Weights of a small GPT-style language model, trained from scratch on English Wikipedia.
Architecture: rotary positions, no biases in attention or MLP, tied embeddings.
Training: 171M tokens, 10450 steps.
MLP neurons of a small language model. Each row is named by its layer, matrix (gate and up: input weights) and neuron, and shows model dimensions 128-255. Each number is 500 + 25 x the weight over its row's rms, rounded and kept within 0 to 999. Numbers have three digits each. A neuron's up and down rows have the sign that makes its largest values positive.
A block is one neuron, or neurons of one layer that tend to fire together. After each block is what it responds to, as a language model described it from the Wikipedia text at the highest values.

L5.gate161:448490504551503490549480494529482508494526483498491480473457500506534492490530520482543500521457494486519548500482516504485506534437505513509498468492517517543540514493542466526520491516514492536502463459510507440480550500503501530520479503483495500474509479495507474493515509479507462450520532488516480507481519538486513478517479526539508513485503512472513470533460502526456454517514
L5.up161:500493537523492518502475503468545495521511467455488523528554485493523481582489506530518469524506494446498494489483518543508572499545517509479498531488485520519503480502456493518444525496515511509471473520508510509518494522527488475560501490514517478502494469513471511527538493471532482536471496549510493492476490509460485463544553490472508531473490534535469516517494497531525516497502
L5.gate701:485479496537474463524514516458496471483485514443506518514482512455478449520490514523519489506505516524522502479504527493484479490523523506509536483520489525534502512531501505504466501500512503468504481501470482462519450481454505513503507514500513484544544504541509530508548498521452446485548516513521521492501512509511537492542475552503509488519494513520499487531490510515527435487491
L5.up701:516469493504458485486503538526505460480478474462494476490543493495482507509510499513518540511532443477493535460536449560567565518481499484493539485477538472503530526488576486479547489495462514540468491529479532513481503484462490500515508488466488490469526537507513497482537490468512522539449476504522501504493524513451525464522507496508477520503521496482486488487477510540537484459524
Non-initial pieces of common words split into several tokens, strongest in table headers and infobox labels, e.g. Ch-art, Popul-ation, aver-ag-e.

L2.gate179:470467485521496505495527518530502466463520498524510447501511511482468489495479494504466487498501480445484492536495503500553477535518450550483494474473485530498545545506512454530484503492527480495504459465508471542559496520510502487533472502511506481507477495496500510505505519484519498543510530474498545504475524464492474498562479479475513489524460502521452517490518514547508544512538
L2.up179:478476501507443520530491536466532494572491457517497499488529517531532481435498543527489531536475507491505487515501497465489542543512528482487499476489492484528471508478500485504498510508506460477496500526503481542503483543510537504493481499430549542498452482510492465469489507493512519479477524463464493499491533497523475480528497467537537517513478491497509481481465539525494491486525
L2.gate257:480535515521511553509514492536485479508533517509517435497510523454487480494505520513510486525518469495545500517472481461508497530478485511545458514467525505531511504516512491474515492480468482525494506508558498545489501510507514501498490518510479507493470507479484518481481545521516489482503549484493548477511532475484463502545479486509506528478532490449464469491473457501480508508483
L2.up257:498500504508576497490486556482491512522484495504479480477522467516539495496473521535546497479530488536505486540495472490507557471512496489497464561528471465505484540519486512445487497534556476488510465493547518504545536525482560524476459479498531484536503542495493500552505519545511480502498504460548505539498494492461452491525562469522459539475536482473484506462557499499468499482520
L2.gate264:463504489496519504516482526517482477506513521524540498435533523528497505541481490517485496478442514510490510491482524473519485511511457494475459509524469466531513473466458536508495521466511521474484503513491474546518470520496560559493510483554504478483505464444480498505509456500527502471499481487495528513436521508494492456511468482515522512517474498494492475468504576476466463506492
L2.up264:467488481494536491494505517520527512486507500540521468502513501495510492463486522524555499511506501477519532517508484496506496505487526539556519490514516486496469543540491484503455493524475546468532525527484466502553499539511478503513485495518511528491495507468541509522494490591494523494488475530535517487472502516446500494519514418510532521517493484451503517503563496472498506522492
L2.gate268:424469507470490538513522511474483453470544475521488503491516540482505497534498499497473457471470512453527536485484486524495518518532530484489484497444503491517510506512504464530514510469501512552476536518500469482475510513492500503503530475490466516511484517517477524490441503473494508511491472520464516446483548515492476469537459475519525493527491494546538491487501530517488448515455
L2.up268:485512502503534491479534537498474508493445509491529502487542480496506546488468467529473521488449533486462551506538449495525512535515513488496487487529461442539492483486479534508468492464483514491501481487505469518493482468522541521502519494543543526542472496491471526458473492505514523472474469521504482507493516490497543503522488484495506475538496522502502495441530550487456452492515
L2.gate283:527488505496512528522523492513511463525470513475505458466471495479459492481499507525463508484479498524462466497458462519474516530517506555495493488488501496546537488519476523516493529515535515482482539515505536507486486489537479496447495498495529506486503520481484526518496554506470553503527493536530527548513481505509509526503463508500505511444562523470518506531494500471450500481532
L2.up283:512504537496537485484513511482485493510527494480539471468537459521501546473561540523531468516481522500463519483484507547506494495458508456509495468520520495531496509525518506503502509482508480509498513514508536532534584527528508521507484503495510472484493495514525490495484503499520474551468464489502502552494508480522468462495546486462568522499476507513537530465481494469457509495531
L2.gate426:472535531493503501519554514497493497433478512478521484483556534485490498436502509498471485509493475492515471513503541541452548518517495545495470524524506468519508500531509472517498538524500502515519487485533527439484523455486519485545501529478476502497468498500534512537444514484484490463511538554508526530511503455494504484537527505506476494493477515478471480473527492477470515477511
L2.up426:482489520539490484493481466464508510473494527484479471465504484504477484490473465483495486545547482536486501492520516534488484506527492510490488476474497491478505517514504515501508542505505562435508468490530491508531521457588490499526484499445504507526489507520469507540436527502527487502485545532529518488487432483497500509507478454494464501496534520479486498512534477514447494471508
L2.gate616:461459541497506474494528488459538485482533505529517488507512503447475483515509489525485491494539501471521486510503555493515503488532495503499499480530503496582542531512489477461458491508535508519495488475509470442484464522554496514516536505504489507490484458484551513493498524541534497485507551523457510510531511529476498472521494484489522473459476512475467513487497538520504481519517
L2.up616:484497528482477505555479491465520494485507531474460493534508520533512466516484537523477476533505522493491498515497517494506541489489493492488537491519481531484517493509523550526508480502462497523541576499495480537501511547468537534497497508503523531542471498466459549526483533520496498504452493496512541479464524508499528518540453466505551482481527492460547485482470500496495478484495
L2.gate664:464477489499508519489525489479511498464451507470492453480536516482474525458501494539474464537449528466468526491546531447501540580496508474519489501477492504536491488521474490493457518513523518513497518502496469510522527471464508516474509467545505530504465484462474517535477519523523528498511521507477513532453523453479546483558498485460517506491497468497498463452543535530453478488502
L2.up664:468485513508533508513493525473460467483491498514510468434484518481534494484519487498505533491513465498534544510512483542515519541497495492506515478461448507489520512522508493509452508511540518522519492446507469523522504519494489482500521498484447537553499503483476475492472517479509512463491512501495527500530516472497496470523505452549495494513503469519477507502491510461496511449518
Middle word-piece tokens inside longer words split into fragments, especially after "p", like comp-le-ted, comp-an-ies, app-ear-ance, Independ-ent.

L5.gate458:488535519557515478492479470537486471443546499493509497515513532509507546489512471497462467498535452477544494508520504506511479516516461490499522534485484510536474496504511526497525539505455517528516493480503430504519470508523513528503472536504482489511509532480469479477513448476513531531489478514501555490481490494496482528513462474487510524505510474516548486524506555493494463488535
L5.up458:511526529499519500521535467503532496514509490458467499501477520501539529489467507513498479551526461496515456489479516498525491544508506493509514525518540475505469439532521487447494550502474513489521517489508503472531524427537503530483539499491489530481516490474488505489470536517503512486547484501531516507497508507530478510499483518458489489496531499520469493453521485515477483512530
L5.gate614:513453542512521482513508513507478496534461536459515455486477496529508515510540487497501531537507516504523501520546515523519465494511459455481531481520475516503500488524532457494511537501509463501539526470499517504531494507473504507495497525485514547473490564487514514542505509540482450496532495510487516477500529528494500553503484462498510532497455458525472461521529488512495518494531
L5.up614:512502491531484481508483512495521508478455470501472517489522508536527481455495522475447506484499443476501444508500496511516461462494517485496496518495507527479449491504473492433540508511476529499508548530512536519500475486498521499465505486457461484467521443501489534489561512504498473456529524485531510543479495503490459493502485486479514523483471515451450507517504513508535537515523
Word-internal pieces spelling common short words, especially "and" and "et", right after a capital letter in names and words: R-and-y, C-and-idate, P-et-er.

L2.gate20:525474491519553488523537513452476452524477501533467452495534528478514511437509479526498475529521479486479490529530467496498513466508501494531552496523433505486478491550501493496481517499527501522522521459511488499526527463496569515432496491494507513513504501464509484516486488543513486500499506506495513511509480494455513523541496520480488477500508492475491459493563527510492478491492
L2.up20:512488498419458538520528465426453489508503460513477523482544475483524508522510559545496473504544501473494486532483482465503507512468473522543493515534534502499536493499526522470472498488478492527556510469473524494451495549496477462501440534522517492490479493507507489497548548494469506484470542487509511538470510483504473488526465479510500536522494460515532515471492524504497505501551
L2.gate93:468531501525504502505464516505509406499494466511488469483461527515480488493513513542556515524466488517468521520534475491465493475475539535513496537508500500508468545526536458475500510482485515512471471504539514481539536492508513506461502494504545516486503524460490465524497465497466477525506498522530521529478458518506497559517479468466482505514498487512513480528506539503521516546510
L2.up93:472520478491525518535512520485490451454498458546500525513492529523476487507542508528515511509483500529488536492524509478491517485499499504502472499506472527475486530514544492467515459486487492551482491487543449466544505492461466506487487495480538484489497517436498509531490495507506477490522498516529507514502479528510515497529516450478468482519471439512512486484474520515502516501479
L2.gate106:557525514509486507537549522462522492507534513516476456514499513467497494570529515546485500462502456482506464501479447482496502475472520499541481541496519518484526515505528467513518495505502499503534512497442529457473459521529534507494500484502500481466480525485519503532454519498481486469521496545534517431440474503512513503499507493483476521549493487480480481496471522522519529520482
L2.up106:516470539464503483515499490480458474517466521484507504510527513489530541539475540555481499480480511455516480494483498506524490474492526459522490518509473440477493465502505539478516498494506521480546503485525487518491551474533513504446499485476534506542528509496519462483508509501512484489525505498519536532444522517438520528521505523460536535519477471456513530481475501517512528483507
L2.gate129:492466531533497543536480532489502506455521459543505464520501489472495507475496462498486517537494508497472480519522461472518529505557516489487502529449461496556538510515551489494529512499489496551507471492478506474518527499519494488535471480504498505494488487498485485521506525496495455503520502551495522483511482538464524484534496482466465553567480454508515473526493526502505501478489
L2.up129:513483439500534453503511490531513483454470465507457506490512503527537521527537471521536442491483513518533500515503501468506519492461470548499512487536489554465504496518542539507477493469481493517531503509530486512535518456498501521480459466452488473498523480502491482456515512550511462528523522478521498497461525501507510508492500524460475511509517508491558550516482526508512490502484
L2.gate242:514512519468449449499544448495507490470504494503499482494489538512520515478530513548499459534460492501485478503476520475477508495487504518462496486527537508498563468515473511511487484539508494493549519486503526479498511484500509519482505496485484485505498488512496476519492511578489443528526506447515527505535488483516471493489489480461491494524524490501539511487512497508526530522468
L2.up242:500475451497499472467472491506505478454500473515442479474540560456491542533501498558502515517499504490491495509494508524488499517505503535545510503495527489505532502550505494492494512492542522490496501496483480505491505453465508501468501485493442515490499481546494481491483503473511506441518548469500491505523536502506499521537496483475532528536504446499497510482487490481500465515497
L2.gate584:514485504478509492516525505463483474492489464534468491478509511489513525496488485521489476531460541490480519451479489528510543463501493529459512497485502445517495544511511478482486534475450548520506458489499503508526511501519484484460473513496498463524515496483505485549520497506503459496520522537527532493494488504496484514555517457456503534547479463519511487514507523561505501498466
L2.up584:502494497456436507500468479461498518495495468508535478489497528486547518488541510539487487485513497490512479474478498450521456506487501533467494539489531496500509519532483501484448485487490525465488489500513549498522464542508543500486490521513514523466471527539518506477505527528495502438481526436542525477478520546480510472532468485494530529465466461492526485507536520509481504480501
L2.gate585:487460493497463509503456469495515508484522460506483503516474512528500488515496498507552485533482471518483499513530496488518555486523474520511505470457505498495512566525473494494534504493464474485501492513490494525483503535463501493510486463493522517470475496495482504510500493526544488522485548497510564431510539523498533514544507456474541528529500475511514519493509498454530468508505
L2.up585:503502490566533521508510490515502472501492514477512528532492520533492499509498510481519549492495459522511491492521489531485564468506491500493549433496531537495520546527522479487522502508526454487487495488506485486480507523511491478542457459482485524514466492510488503509471519507469487487496524517514506520529488475537483536549505512479516472503516497489524532495472510488516526539505
L2.gate639:482517532498509505513474493512487492502517492491557491495487498543526480504505501514538504507497487504554498511464548492505488473516513487561507490511471463539508515487544486540539455459505562504467512481512492502516499525504471498519494492516453507469489549469506475481492517505475522522514525509548484469537482482565499555517468483507541533477494479479509514567474520469454516486463
L2.up639:498507509534472520541444518501511499490541468499546498487464532494534506462546493534497493504496478506521515511491488481497492483474526492551496497510498522517518508500509496516543544441500554484473511451463501515479492511518485470516488480554507516491491520480497508491484490487443519526532529517535499453535479503516485518509457493484503527515482520468498485532482510457464511515475
Word-internal fragments following a consonant piece, mostly "and", "our", "or", "ound", e.g. Alex-and-ra, Lab-our, st-and-ard, Scotl-and.

L4.gate3:452506517462501496519478495485492498493470496468572478529500506469467491551528547498510534525487498506498510497458511539511511524457506536500519484478493483515454544488495521501461552492526530513494501526516560514473517486465484488536496527511475492511498493527464512548523519504522465500469477457482509504459488508515525461495496477510514483518530530505518509516538494518522487529533
L4.up3:485494553465481471528468497496524505496455517523502512488520516500516449544472534484512513553468467486543480480477471502472454466496523472490488488449517524442500497491501475486526524537479504476492515490475494538470509481492451512524481503486455486464511504508490498493469462455485502469508537513473497504476506478533507514486534518508552503479472498489531533530501487479561460479515
L4.gate148:553492534499501486544508476479432469491506474527512454504497499540517539512538471527545534485514486495552486495478517521491514487473500470509510485542517495495515498514522489497528546448511537506485486468487516524499508502520491492526497525521460502427513512545458499497479482535484486499512520513520507537481470528484479459486460498462476498482511485554480477526491519463524522540510
L4.up148:512514521501463488536526539435449489517464504494522513506489503514505507524512490469493511508513520504552480505495546491480469511493514480515492516530533475455507485504458499483499492491487515469522524485490529498473488547555486449495452550517488499529470498519471517516488537512468488480543503516518516516466480488481511469512495498473504509502487483552504481486482525485517490552525
L4.gate257:524528522505499494509538509474480512438481514464474461499532516520534504520485479491467537493497485498502480493507479505481503517487494535538535477495523482525483514540516449513534522498487526482536563487478474516485505495507469492493487491500513537517491498457496511521506534526497515494506509480503502495495523470502536565486477539546508507431500465533484502531463497449490495504526
L4.up257:545492441468469467480515473512526491493459528485494527484496490499525496535516451508502471545504515483515522441495504507482485517483516513506498452506488478486456520502491517499487524544463500452509511497458512486513535525505477533473469504496463532529529445483502502500548532483494511514496555507523533511474471513501527480528549500481508526519511485508477470483502490510512509531465
L4.gate434:530493518498498496506512471481468470493502497487511465472525509510512520509505562511475495513492465522500504483528468510517471547501490541508488525534490494482501503521517508491498517503492511511468493503454489564535471462462537472455518489512500525511526553463468523508460482503475502450516508523524520501495503518460495512529488491490516529506509489539455495511499518460508521492500
L4.up434:535499470518488529555499516491494464533540478510471491476502529508505545557553519495499515480524493521522518501544517528468513504503512478485500550519506486498532472508476523497515510512535528475474540483471476485498522496543511507478526503499488520510508524496444498492477496474485501494490552511483511513497483535470487471538558504467544512491534491541496491510483523473512528489504
Word-internal pieces after a short opening fragment, like "and" in Sandstone, hands, standards or "ack" in lacks, plus the century piece 20/19 starting years.

L4.gate202:469530519505555530563505555531480466533528516507487453501487503540502467514494482487482532546506466495506503503504462546508496534512529523505489516492476508494495510528512504501482537505508525536506483496515487500478488468526542475520494495512482537506477530502495495502500512479469480492505448527479528518511498496425541472500519458506494504534480504480471481520525524496541566466510
L4.up202:444504480546531489507535555478505480506515527526500472526526509502503494528450473525486496494484511508531506524494439551540529538515472551538476486512532482471478463492498506498487460479520541496509513488530494525514496559534519463504458486540513546528473475489487502490486500485498512488428492510485501475525479504491482508491518479464500490465506475499514535542508548481501482480509
L4.gate416:516499527447456516519509507487502481477460509473456507518535515463497515485475484563477458516492518485513508480479498463504487489495534490484528451506462483481480543525489523503555529543502517496484506543521512493521514542434503493520495514540511517496488511469493489517511481499505518518514477480492514518478548488450558515510521464536472520546472507498500455482499507477488507522529
L4.up416:497468474497470558563522512552477517535510490471510497471487503488454453520503427484500476520501528470510505471483477454561516486484509497524461519486510461485514493517506521499502490514509498465525526536497486521528492503521443527491503501565478518471508498449505518517500516466533543541493521506520499475462506511468513518524480477499518508454463495529441457505503512521474494476481
L4.gate597:438479545535521520512500522511519496510512479483523478416497500503461494530478479519498478521516425467516533480547497545493496504507453504476492499478455511522510526488511483479473481482506524503491522475472475504486510516504495517489494495536445515481463487485540494488510470478502513487501439541516536470480483500503501542570508488496493481496505510486492531503528546486499473492486
L4.up597:459476440480490489530476506537496459529516500495526485505490490515508577527512497520486515533544486468518462534501498475477521511490520510520496510518471518473476495461533497488504503511495488514474530467450456500488516558478524555491504513468477464529525467469514538493525453498481455503439500464473508469484502538523497472490463463518522502507496519506452493542530507487506488510505
L4.gate631:492506497515469503471468503515491442467517514471513447486509509480486501557498526503522460525513502491491523514515494537543493486487463564498518461509501533479512549532492536501472525459440499525492478490480493569508494536510534530504506548493484491523510518514489546501535482491492427513487497482491546480481518514455521485523505449511538516508496516513503531507498522514503482464526
L4.up631:486467482444503485491525531505502498488489473463494496482518506525558503496455522495469498477481506459509510508499468460535470494452488512497525460504532507496473510539532457531523516492504469499490501506493503502482500550472514492469514478497516483479514543459505468516488480490534488490518554470485492506521526497421508481524533501452502520513490489502530485473483480471470495529499
Short subword pieces inside a longer word, split after one to three letters, most often "le" as in Clemson, Compile, Athlete, role.

L4.gate44:529540477535540511494497509489478490489536472456475489469501500526504549492492523516522499528504508454488490491487465533455526507531511504504520504505491494514450532516521527467529541494511494515469492526481534506534522485496503536472501485485506520530498531474523492518516475526496520537511464484461547500469474508535488499528497492510478540523524482515509494487522536510488486469494
L4.up44:501508472533538518488525492516508499446508520505485497488492525520486510544515490460526515498551464529514508537512518464497475489525457497490515510458480526510492497485503489462479475484501484466493477494506471516536490499522518482522514488486475493488470464481520515510530531441477478518487470521502505493503480539498551487490480477540528456523504482501440520494515478500510495488522
L4.gate73:483495496509523503497506455509456466463553476479536488495520487529522506484511515514524530530502472511543533508496525504487513508512456530468521452520531471522532545486539527525551509459496507475542498499476486511500527487498456495555506487517457514484519505502527504568480459486488493515500499506464489507494478491488496505493515509503511502522532513529502500499466498487453502524495
L4.up73:492536450512503483542503430508532498520487524530442520485491450470471506506498494492495512545467481480543504492524492491439495511552487498510522496490509522523525509519516477477538470490508501539540509504502504447534562499499520510502506494460478491473492488523493510512517500483474478487524587466513479538498534475460511476515532533475495514510543510498512512523497531445508454462456
L4.gate79:509488503535521533559555511518481488504486494522491478505544532494504528524510493505492515481484487509513519486511498522531490493507507503507531434510495480474471515485490484450519493502484461510541516484504486467528515497487501511517517506459480528526489476485548472540489511496521506457530529462471485525486494469512521512513488523513480541508485476512453474516444496524475500508483
L4.up79:551479496480504507485516456449470497436558500494557489464505546491514485535508525473515526467494527526516514506521530518540508491516479510475481501539525485491521534465498501529532544526475515518531487492497515453521494500509503545492491473472551484494525526522503527498479542504500461537490496530506505469474495504508502498508490473509514494493506478571552536514482506529500495474518
L4.gate397:509473507488466506487478534501500473468485488506511524493543514498519542503473551546483507486454492498545483514533487527479494483487524515503510486468535511468466497478480508494511516502449509468487495552501505501460544515504524534500473522493451489460527479528489480496485450496455471462478484473523543482482517520496486497568486536511530513542518513481501515498499508486499449491531
L4.up397:493497474514496486535522455490519507481473571502486503507457526464537522580481470518510529511544504494522498507448495509487494520498475486476529491466461519514509502502471553512464535516487498455528494506506497465467500479513452490512499487505535526494497501468497512498503509488481503513515485471477469493533478478462503474537506494527500493520479515533503489475452468523450502468500
Second word-piece, usually vowel-led, right after a short opening piece like v, V, c or vol, as in v-ot-es, vol-um-e, v-id-eo.

L2.gate230:528501539495513526474503520514524443511453536474496466517494501514449567443518473503508480549453493518514522488535479494457495484513498547495502488535506516455470515477462537446534473509495500494490505526502495508544556481471519510462545504537506483548451460467489491498472491491460442498495536507516528471529487494494518536557462501445550499502521456473542467461513531510491523559484
L2.up230:545489528523490489449473476463527509463475498509496528516490520509493556478514438517491482520503509469486472505482514500536517535539528448498474503472529490488538498506458531470516507563507492485428502528517487466516542466475522509488536485546504473471528513490478477520502547494497480531465516503553513482464470533487540477510502486499462520474467449495500496448516509514454457489500
L2.gate319:502481491476549500533493519526508492485480477517444470536487518520472539503499470496496501507507512464482563486484520526478505512524456542484550522532520473528513501515542492478449514540488517494481516489548510454513468464527539519484513530506511522513484527545551500483474473561533449491494527506516524489487466512489512511508510482480475511495506456463483491499509470473489502516521
L2.up319:512490506502511508471490499486502487470533481481503524505432485489526500553485462463500489498539528456524529465489486527503513518501461543506539542540486491485505493501509458516498470497525489493503460508508553498485478521517515507496526539496479528534495540529509535497430484498470450483499553517523514452537453492513488499489501549528474530519497484487495541551509502491484501495539
L2.gate377:504519462493522481468501492527492454456524496501489465493514490533500536487486490533497498493487498478505522534540482475488488485488432530499493518501518488507475541507514515517509484502497510524504458504469511476486509523522504507459484485552497468516496517496474497466494442447503473456527553566496530459469481502471541537561507498510523513522453489520550475475508518495480502502510
L2.up377:548553482521470461493508501500460465490475503467483477502473513539479454472536561476476495487487470524508500501496503494472504497513452517509535461551502538474507466508533494541526494514491512532489510482503531496511465503523503475511503466479495529571495464492464491501506470499483515480498534510477482531539479451543487535503490493488523509498505476491476490480446512514561529486489
L2.gate462:479476501504535442539496524496482477512505520536491514445520509494498530521471498510475474494495525442533484507515528476482486521532541489493491497462480469523481489536468486493504458487523535503463497498511479489504483533497532542508466517496502479495476512494538517503502451515538495475476504469506509464494558502498472530533501489539518504488524498498447472509481516548446517501523
L2.up462:520533508478479513506477501483472496472444510508514483538538503522538553487513484466501470512499469503465510525489495534496488565526505547483455494498476502533540523506516484511472533506486502485540494557487487515476528504528494488482494543497481489497466559512525459510503497478487469492501524514484494513512522543506475577524495507542528510483512512527497479513500512532473469466486
L2.gate480:500502502560503480479530468439511475502514474497516474460481504463500539467480486504526515468478534459514459505441531517471485541522509501509493489486502491514517485561523483528451501476501501495484500487479510516537495525496532487492459468519499495488472535504503474492497506531512450489505539494474500508487471454519465505505464518492469513469496502490483499498492506453513472534543
L2.up480:496514478501458504510545454473500485477494523481494506535487517505495510513461462479532473494463565537550497480432484521495540532494507523503482504505492481522454479524558519474502502516500493482515469487505518502519486514507507475521480459502503479557497494507519499475486536505523505455521489517497502582503469477512527479517525504512498528450512488516461496503484494513481497513537
L2.gate647:540496485455503485490476469499496522476538482551522506461543522500508545524517511567476500504489487477503481509492493437453504502455504492542497501546500491453577507565516468492522500514450490508473487514501534508509501527495530521505466506547518464517509501519513491551504520563513461532509502527526528456469523506483489530477490475494530533502465500526514482500532501502485520522524
L2.up647:482459494518456494483500509489486526503524517475500523500470494500494447496483489535520475463508467509476526493462499512569538528460521488518512497524496535479466462493493533516486464466521517514498487484490487552492527523426526547531465516513520475543517465496473501501458489500505464470469498490537508498489529513478516524502500530484466496513500490504497500446480474497486527487463
L2.gate654:526488488503523478496545491485478449473524455510479493502505480535465554509465504518494506484496500468536492480524458490458500493505504504511492467502509510451514548540512485490501486504476511524500462511515538454549524526532493488481499495493502498510520499471503465569457506495520504547485500526511525476475507550483514526515546466461514544535494478484538469504516492430532541509494
L2.up654:483526475502497516511496497474491475466499493470494519484505467530499492496508445522521497497481510478493541549471474477508509496498506448505484500509508466482504540510528425501468527489513524479489494471518481459520535474514468488575507517490462475530519470508525502544501521477477486507481507523499514531475512490473474441500500469546541534465480471558504495527487495454471495488446
L2.gate661:501509459492551486475476518472459470490525534473512496493507513504512576511492527487517457501497524485496502488494503495512487477507494507499510477493494528506485521514492504498470496485487486500472463494527511528503522485495539497499489493525478502540447498519502494501527495493537447480476480484521545488467559444510507509518499497516530508498511489482520471483489502471452471506493
L2.up661:499511532479509449453516481487490536460497513509501505490498489476498522521526471495521523484482505447456484480471499503501461464450527481520511507497517462501508511482532540520467511513473531519433509505510517494526515483531505461496492489521491495533504525496522527492485538599539479498514499523493499525497512514509458489447477455503467504501477521475467507526494451474518510510552
Non-initial fragments inside split common words, strongest on the ed of play-ed in sports biographies, also popul-ation, c-ity, Le-ag-ue.

L5.gate41:471559543538486520460489507494542490438484527519492459515534472479522515470462525511486467496478445529513513454520456513490487543501455528472481481518504472557519522502423450504489506518524507514519491521483510507478500501538550540523500518511465501510487530514485515475536482508507486439505496494489558496505465502498498509544494481515504535505498506512504485492512496458458482526513
L5.up41:505497529522519520505497508465509530485486496484465507493528470491498515494463488492511492521508473538513476453481493517457524534516500533470501483488526446552516492471445487550497530487518473503540489504487515495445491481554528525485483498500516456546512523532487514467483522498523478484464497489456520504522481461509502529541501487560492497542490516511538480459513460502482488513492
L5.gate490:479547520474531530483505483532494484483450470479494487496530499505486510521453545501531477525459514467490502518496451503484479530462497494505502457467472484458485562476512472459516554515516484512517454462501544509486500502505484472519451474496557527522518485502497502493486453544468478483536477510492589478517540509485489523519500477507508502530465475525548515489484530471447517530508
L5.up490:480491476473478488544496491492498521511538512483537522527539501476561506528495513555547507467525505531483501512524496520501466513522489480491505493519538461495488493505515497468495528502488521497515529470472486494481510501446493528485451464558518506486519511476510499519522491510496470478573533463504476496483516441526457473491453489520535527474527493558531483497491506485479497516500
Word-internal pieces ending in consonant clusters, mostly "ct" and "ent", as in ele-ct-ric, stru-ct-ure, c-ent-ury, with "ing", "est", "ast" less often.